{"n_layer": 11, "d_model": 256, "n_head": 2, "n_kv_head": 1, "head_dim": 128, "d_mlp": 1536, "vocab_size": 4096, "activation": "gelu", "norm": "layernorm", "norm_place": "pre", "norm_eps": 1e-05, "positions": "rope", "rope_base": 10000.0, "rope_fraction": 1.0, "qk_norm": false, "attn_scale": 0.0884, "bias": "none", "tie_embeddings": false, "parallel_block": true, "init": "normal", "init_std_qkv": 0.0349, "init_std_o": 0.0, "init_std_up": 0.0349, "init_std_down": 0.0, "optimizer": "muon_variant", "lr": 0.00373, "lr_mult_o": 2.0, "beta1": 0.93, "lr_head": 0.00734, "warmup_steps": 200, "schedule": "wsd", "decay_fraction": 0.595, "decay_shape": "sqrt", "final_lr_fraction": 0.0, "batch_tokens": 65536, "seq_len": 1024, "doc_mask": true, "z_loss": 0.0001, "train_tokens": 251000000, "steps": 3830, "dataset": "wikipedia_en"}
MLP neurons of a small language model. Each row is named by its layer, matrix (down: output weights) and neuron, and shows model dimensions 0-127. Each number is 500 + 40 x the weight over its row's rms, rounded and kept within 0 to 999. Numbers have three digits each.
A block is one neuron, or neurons of one layer that tend to fire together. After each block is what it responds to, as a language model described it from the Wikipedia text at the highest values.

L7.down424:529455457505481572524497472461554524462490490499521447513396497497571493373508422545521529509420503535562491502506492431457483529508523469480521446470508470475536518486517441519514468553439564489496444505510585464519470499530503428551485468496523520441510509487516466514537536461496517459470541576541482485521530528484519515474492452475577477454495569560505518489518521482513556514475
L7.down654:514505554508460497476454491537535554589500523539494559489476429529524455508553531471488542496527490459513532488460475529490478513487453545535496451506545474469458553457504547506499531496569499485514422502442446520441450515451491447485538519603477458499472458492486450514502501544536544481476516527412464494490462430461559474537486447543519533547512455481558486497504474510542431483441
L7.down794:525525525530416526503449487523494508517587481537463557461486466530557558534560458438514483399529516487496483497545400522516520458566476512551559498509505546487521593487454555452515464499549486419496443503500543500494465534541562428503550538546559493501483447536475503511547483475454536460510517422487468544467494446487529498519449471444477474520508481499534481502534527474554411483485
L7.down928:481549477546462514457504537521470515488498502547545544484533557520471482534533516476607533526446453503536530495532426482539557503487569418544451536514502431540489500426516482489500346544532538467480501565521471485499430522494544533502536433562463514519550462495483494591478467462470605388498509505568479528510510507441487495491503497469517541471505541549515476466495484499556478504460
L7.down1019:587526483512426518515470499585525506590474466532514485486551517495510442412513472477486504461495504504459541500453507504533485432489429530480498460499539505539474541476492470496549486518553556461518529557550478470455508434526500498514461517582465492448565509443459521531457534531518463607448494536495496497492515535464523492518548426540522533450455545540453495526545432550586523474464
L7.down1142:477492486439520527496526520453472475476478554455532475473472471461431467562523512468471487454488434565437604532554493491488471465497533457494498480457497487520500569484528497462483506504482535531463573545483367547485459535487518489458551490507543525504462529476422498507483565538542452533478500491388437531465491469576517499519537494580507500559586473515435473495467488558548514508435
L7.down1337:416524503508470550494466546548437493550471447457518525435475506495532464532449552539501550496490482486518442494575595527454545460495561580538511494466561471502475516502444503476503480503468432464569501475501502492545570505479486541440503515575484499555489458521522517547518554525510605483485555445425532553451482475485558548502477513410510528459505584421463476525487547512519463506428
L7.down1474:441538549499418503499461445488557485555553489524490495529470481521460498587518536507484522536462479553553517500498489590527487511497460471490479436497496469481429485558445566551414464550513530410442463528465450482505453526450522517498466502476537444515560497525549508500537488526456512456534492486457539517508516496475501526552558549518528443514515527534633524460531522430580483516524
Description: Verb-initial fragment after "to". First sub-word piece of a verb split into fragments, usually right after infinitive "to" or a modal such as will or can, as in g(ain), pro(hibit), g(ive), prov(ide).

L3.down414:544473437538568488498481525443566422423409476444527488486517455448532554490514455546446539468514484509513461466555528486467450553458483521478510517566486513443500532511464425539525489472557432460475480553495626518549523527382474498497467472490561509489452527487495492544534503514467556486476489539517497495526526477519464451550456482473538575519540470533529504547477460574468484583603
L3.down1279:551526426528544550471470485449535490527547519413541515519494522505503550476567527469477490504559508494540487468462468483476537661443454480571390534473493538498513509461542462506498526478471486485501531450497555487513496548466469461531558586513521487529499489491471427498502453512549446553428510494554456471558496507472489503541519495550480450479467546433496538502546401461495472432508
Description: Spatial and temporal particles. Adverbs and prepositions of place, time or direction right after a verb or noun, such as near, back, over, during, until, around, plus the word piece "os" in names like Joseph or in losing.

L4.down152:477484565477504460546528524521486491560511506491530517504475468522481507511431500463620469607526483517538422438585471520538509509513534438424490444531517454566437476489480412505505415505448527494537490541567521472500518519490451507450544517501565492497517486495504491432503533528455458501446437460513456458529508495479482511431507525501502476426491546460527569515535511436433488517523
L4.down349:520483538506492475495568515495529441529453488494427492361453534475558528482416488468528506537559550495525520535540419446523544476478494522492534535496443513534483485513429496508461438546557472477522480523453557465529534550521412530501553635495511482465512507449480509513417459552450564543516504491524511492542458493435525478505457556541531543463520534487499496537549468524482509510424
L4.down587:459444501503449487509508475566536520488493533522496503467459519460427524537471463461498517504483459455461525524497494549518467536536522499489497531483504495564493522419401408519509531489478441502465484535478532558552470515524477456497530516499507479482439471378569438467547530511508539525456542509601444508441522485440459520465442528487537510506470555435482439446437539434495550518490
L4.down893:446499502483440472508443513481536432516456512462517508497564503567545564564452513499418502510457478514567518478580498516479476546519547490439565504474466532506533519471463451552547501402524468459512475566529498450452512512516421445503484535504474536486530552528482493519467569480530552490451481444557474439542514448458512487502557509467478513452518507510483524546498468558494457490524
Description: Main verb completions. Final piece of a main verb, usually past tense, in biographical and historical narration, such as sp-ent, purch-ased, assum-ed, served, took.

L4.down64:528474453525470504538564492471485411485457481497545515501516541523523537476506550498509541467418462505512430452523432463518529481477571423495454515459497510469550498480533453563463499438482441540476463488466532466512482483495498498530468532468484506537501460449514480435576494512543465487391439529541504498484487524518489466566537462471509515631437474470488529549542510437573522582533
L4.down1123:460532487462518586565540518459478556542457448519572484443484510442490497607470503436536499501523470452504492531508501504467515558526491462527527461527524541551498464417406467500502558539455583451465493546469521527545537499440526457515460510537542492530530518508489491489525515440510483529501464453571485550509461493527456471449534482463532515576496486489429490473443529576472519440512
L4.down1140:510544470517456569443457476540515411576540520449503487457551522446443520430441463468502512501491541488518455513468535531466549502435568495488543523504462518440570421505484397489542538358509456553512512483502540497491479487557586523516546481468472514493430479445475486448514550563581452508443534489500541497556488553452457490540539431465472523509482498447505472413480481528543550451471
L4.down1498:502502536556501571508512552516455458531498498516500496468482543523502526531484483534557510490576519445520515457473534509460482513462460473512537467510585578462498574474439484469559521541423538500508409468523487506589523418443487512464508489508452451550473497543427518549521430477536548431503475446542531519456510524546453511471549515408502508584504457423497477486501486526507493512554
Description: Opening parenthesis. Mostly an opening parenthesis right after a noun or value, starting a gloss, translation, unit conversion or note, e.g. 200 lb (91 kg), (loan), (r. 754–775); weaker on or, and, an.

L3.down1052:546480458509527452513509539443490525591499490463545492482492519482476477501476548497473538464465497478510547548500480518592560563441548420459501562484435553459494521417559523487471481433507605523436550459553490499558435520489549502497557492477466452536496509486489591460419496539499562481425524541498454458467463498433465510482539497457529505448548426474511453556491493446499569592511
L3.down1302:513555508471469518540457476533577515481459495489541473501437484507453474510495413492493520404427473557511512527473511467505491541507513437496473437501486477568557466522532531485501507526534528501462486478577476523488511475477559474474499461494528522542569470491478444492465524517449625525483553528407543536481508528470552513491502487519533554546552453541410474557498518421535503611479
Description: Election result tables. Cells and word endings in election result tables, such as the pipe separators, incumbent, gain, hold and Majority, with weaker hits on mid-word pieces elsewhere.

L7.down134:539574518497482504481575578427497444580507531487538522523534556440537534541433463512511475432530566475508393461559387442468560466442525502533431472530465487490533523508462407498561492508476492494503484438483430470555506534550499524555498445491548463464474545433487540551568517549534486540467541500521471524579489510470486426472524492490426544491477505503451514552549478531490437482550
L7.down518:534456521510459456456484521478447444549510507511463509451487483529505447471523488451510474490501551517524445551558537431488485519462547462494482521429568447471424526456481466506480483514546485545437461449526505475445535396550459563520405515487527533517402526455535499549507465625501504529428546470589525501529509516496487451492503515515439533497563562501456478611525499509535490511499
L7.down550:587490546526489483511506517490538498466450521482490567490550475518554516588519538456559511516510526610525403445540495536552507497518464487502454502491508560512579428504524444460551509463512451509477488547591514474518499514540446509432505589479512440481425472509393455480465491466479435455520548530549508505532474426513488495554530455570481506551463433471537449532460575455559529519512
L7.down765:504506499484557502537440558579567482578476506499484502467499457474496524480476509506506516532539502480590535538579520518496525496504493479513502393414461490554503492652515481510502468448554441522438498503421452498498500526493473466462453559536526481474449494467529489454522448554516471455526443515569526550520488504559441510443484502517502479504480507519483540566488486488496590515517
L7.down894:519498465524503459521465453538453479518488522514478464538549511496529515490570521518561469530467470512541408495536456525503487443502559422486504470541456572461545478480503535494525505447507487475528459474487389461481570438537464556576475493528448522499490473437516567528414443506503535489454414505472480477546466453455476468420512513506490547537483463524473509512467459507586504487564
L7.down947:471519496461520526546479514555537467579590535527457455556505460507520474382428466522502459541509518513455494533503519542545435518390572571499512516518524480477523563417488449493510524490539450559454497495565450494526500519471548461477482523475496479502460440476414472472512521496494534552483496465489553523486476488556499482543501518457513537485440503511500559533484485507462521563535
L7.down1005:522499421510479488510485517516519533500519510466554549515466566522442569531497514524516501529498476519547482484467536493569531442575483461517416468499454468490531499581530503488541569462505469477469566478521398504516516463519544538523464454485529504437543519496495487499426465468546449517456425487563511503592483450515493479546456528490493498504458526481509510441594473486582504572528
L7.down1130:470546577498499501481539510529485476483600498501461462553434527522452504456453585568518546567483524488478519550527442562552490533551498497507522489513514567444528498517492538465473499475470459462394487479529454442446432530511443471488502519548495486487481469483531406437451417542447513517477469549486558461494529472550540473492583480500474475531513490479582481531470484476470465549472
Description: Indefinite article "an". The token "an", either the article "an" before a vowel-initial word (an infantry, an armed) or the "an" starting words like animal, analysts, angry; weaker on other function words such as of, and, the.

L3.down750:536539530491485531482473574539501512487523507464546501485463474490405518508500490443536503465546475488516475541438500517546535487453447455556548553501540569517437514596500431545446509494502507501433454541540489464426486438535468472485479457473592487448437485500482529527509539524528446528496558475544534532512528490506449535552476488451556441530539537511494481541541464505563493547479
L3.down1316:507469564479513467491561500476539441463527494482525486505470494508503549440415525524507558552546506455461480511533487496560560434465463502531502527540480541544443445402557576503566445499486443530487517464552448475465538480498457491534454530533528500524510516448538476522496532510571416471500546524489545547494489544423548465484456552506528484498460558482502446494589431467510453481513
Description: Indefinite article "an". Mostly the article "an" (or a capitalized An- word start) mid-sentence before a noun, as in "for an undisclosed fee"; occasionally "the", "wh", "=", table cells.

L4.down320:466575503459435469539456434532466505563535509488559451535545547499530508502543530518456515580557505532542474490451511571584520548488500513439495380520513568441465461462520503511500523502477551481487467483467510476497480522510459513446504431488494447502512486428452630521477498511451463482484479532487519495447555542546479567514497572489509555496457562531475477518434481507529568496510
L4.down555:549465507462411423520530513471481532609471437423461418489518545438537495509481507434548493543503494509507438476462457533516519436524443479591534441593522555525350470540514511479506424520436524481498499516493544455498476543495455460423468498583537461453510511504393503427563564520490465473547507554496531488492496499570541522526450551518484480498482490535475497509569576501522537519412
L4.down779:558532488516472501522503527510440466473500481510452464486439477467508463500511523449422544502464501528491482581480463550530522494503549477475483545455514574569541511609440484427530403526519524458506471531453464519529486457489572497490470495439462499400487563565478508508514505513402485516485443519504391465503512513493510512493567506504484503484469503574428569460525529524523470461527
L4.down874:571435460521444486536521464461453420503528462430582501609571496561469513568509511435497499560486471504563522497473499538513462510525479509507532492501392482592495505472514460512451450502478553480456475545549503532459486485553439506411513450412527477539450467490451495499518503399488453538507491394459440489546486509516427548495501450527485506406560529526507533477510471548553480522529
Description: Line-start markup after breaks. Markup tokens opening a new line after a blank line, mostly a title's = after an infobox, also list dashes and table pipes.